Part of a small language model's weights: width 512, 29.7M parameters.
MLP neurons of a small language model. Each row is named by its layer, matrix (up: input weights) and neuron, and shows model dimensions 373-468. Each number is 500 + 40 x the weight over its row's rms, rounded and kept within 0 to 999. Numbers have three digits each.
A block is one neuron, or neurons of one layer that tend to fire together. After each block is what it responds to, as a language model described it from the Wikipedia text at the highest values.

L2.up1842:505509482547494522439458531500463523482508507422506543534476532469511503510519454489440519494564452484557511528502521426501494505502562507557501496544451481528450525425528581465562524478450446507500510564446503474502565555495473442529433523525599453464533413523445597493502489548499539417
Description: Wiki table row ends

L3.up217:522494461469545517509539506517496498475536530479593527496498518478465500512556555448552410464442492504503448519479470496498536469512485525534529449432478544487449439502435538496491540509532442478452458546489559506504475471440506528483545458532491522513532524440458550500485429525427491467
L3.up317:508450472506537419534525468543480443573438511488505532469466551502584481498571458526492505510505500434491470561540487568507528466457512515530500468555421509521471516564490517450465476588485507511535562532577503423458483492455503487443515504511507527443485438426514506465516477545414439495
L3.up673:494518542479576464459581519495576503461498511497473494451555452524418520517522438486537422565433571528505460537512510498544533557467467564476539462461483474507536553541500391451507573460523518532515531513459461498493475468477543514514568461532442502492500482490501454484566512529547471547
L3.up1722:431486504443499501507542581519455497481456558486529513482468447522535515483539459502536424539512549498529516436531459535558475526525499525575536446460452511537510551542520540435505638520510452511483522468523571414514490534455475550386511447464532601530428516518572520447492419514432523526
Description: Article "an"

L2.up43:510530534463549471539557439525495574435460562512481427503497460515424504551479501488565457499512503505565504494483518515512581547571507497502519488527544503514457535389519547512558545435494530447520518490428459552574520473502536514486439448463462494590525461458500480441575507496483506509
Description: Article "an" and word-starts

L4.up321:575511511512459453522515527556494531503425414474583473472512515464443394463531469503531487568527572513464464455498533540479562416473493504430553515474488583564531486500497476543466532466454516452467484526438475518449563488518533383509466575473388500495493479457513515534474535437550515457
L4.up465:437479525552544461508481457387490457524520505470506496531526438462499428469574517514526505495494527490465433527514498481471465465532512518459498507580507452507543476474456499480512486446465476481571557504429516476520474504537396482553454440460458466484512619467555480483490483529466479494
L4.up511:466515504402578516463573585478553460488487500492511541511481446568457547523580480479474434464495554501449487500484507485515496443501501549489509477484460542536465497489516467469472541587550511460529508571553532501471491531538522538471462463474504457506526476473450521524546475529516458502
L4.up806:502525552430477545565524538428509527486448479435441463518525424558462490544540522510586477433418470567527464478491456502526492500478488422505514476496467457530567557511516620521497567544437534521469551595537500502483529483487451506443479480504496518539474446510489488515506474498463475489
L4.up859:486503545435564464504467446491431490534539483508488503536493475463425478521523497486502515460514520475505562513499479531549478447592481487478423498506600410494495402459552469553526466486526514514607490467468581548530520520507514493538531535512457477500478425542468495513546549501534462523
L4.up1024:460512459465525430457495500515497493545482549530522586477510494517512412538486530529561510508527526535479503502476454486529483466453530529567517576525475472484473467528473547447535556456422516511529524423546505548505532484503451577531460492569472523524511568480475486549469551500476482476
L4.up1056:433468561435491479495509481563494575434477527510426514413505492450522524434535606508500481511493497486458448489518501504480543511581501600486504505503413452473520547532584459492542569543529530493567569477533496503538479554466418470475540452458435501541491423524513493477481514486501471592
L4.up1180:535480468559498473513553497493521535485589516451463443509465446523470583509533521570487449482516470492518508439425495619521529465530462519546594513542535513514472477373527458454525486480471449504499493490482544464453463507533493464496463471460515583534485488426505484467572478457427445473
L4.up1270:433551442505571520487572465530472474523485457542538525448487512540482508504560530466511513496489499475573497535468514474511546436525505488538438537483456513579479512516521510474508556510484451441514458519542479497556486522454504523533504455466558443524515546570481479553541483490551499517
L4.up1464:564495478451481475462514491513461504451401403529453530512486482471512437383454454522473453497491439497589459534490556599529493465512509494520554447568512549499525567522551503430535491468501623465547507577497579529555505555502491505544467504495476477442508496431492497545510479533492467474
L4.up1500:429429529498520549399595487587504490426479562534479454488527484473465446496549489554481515495516510459529488519506498557519455584477468517470493467506445533533499523501423464541517477460503511575539527510476548534479514442459480497475565525532526503441555595533496515495517541461470529522
L4.up1522:440568484497480478529571528491526571519471475530467540507507502450418495522475524552450475524552405541464525431470534452547537433529480511512550557490468469474565459561475407480461480545539512516525449495480520409481444494532414469518485498478500504432555448459525513457508563532474391485
L4.up1596:551430521527579464492504503480495461535460511576476554496524485469485535502463465544456437532464477382540484536511536524502499497481480468479504389571418471541494536518514453439519498478449450504544550467544522497547483367492459500504473471430501514456541495461492528487510494451554476496
L4.up1801:567521576517475453484545559474559509507536433507488502452534525479449459497558494439483480557465490575515479513493524487492506525498509492576518453559527599510438504510559543558529503484497472472459446481493503491493508489478480464492497584659384509504556546577527499490567478589492484480
L4.up1847:547537515522606526480503552618517512500513448518498486504500507473471476465530489450499428503488484493504526465512529619561482436547461478451499482526461511498512531451551470427512539508467477526519479472449519478439549504529474429496545424412591489504525507501547511507505506518504546496
L4.up1916:487473430522539433516476444450503469506546458472510535511565523451503492539468514517557460436548444482520496486472486462473548470515509540544531514490430488485497524523492472536407561493479546544547521497471496525432444445514469446552518462513493498416571452484501541557488548498517482552
Description: Indefinite article "an"

L3.up277:527470514530540538501509494467521502443528494569520469449468481538507494538520476447545513434496522540492542476483509450511451538496541515488444491568460475522461497472476495476523511473474487460496553564504499562494457515495535444531465466505452460547561490486474500532426450498562535542
L3.up593:488478509517524496507500567446488485496500515534553484523499493474440463515521503527512496472494517472511561504572479552553436464526505495495522540512527527513540522483500550458478459455466503556460547510489539535496456476484458513531533481453473487488503476549417460524437542490539472483
L3.up1049:483575503520534512475555470451514424391468534493501543548499535496559437486514547469475507491502499534486480573529506442540464568542502528509496492479468495526528516517485586471518405501433465505525555579497457528479482380537577491420493514411516518446548547437492463495434465515478447478
L3.up1325:518491511427540529510539511530561511461532507475511500516474499539550457453448594524473503505460543505550498535475527427475387452614515525476491476535495528470529510503554456528481498465468494529500526519460435494534494495500451510512445421565481548483445482448524512456515551523453460523
Description: Table row-ending cell separator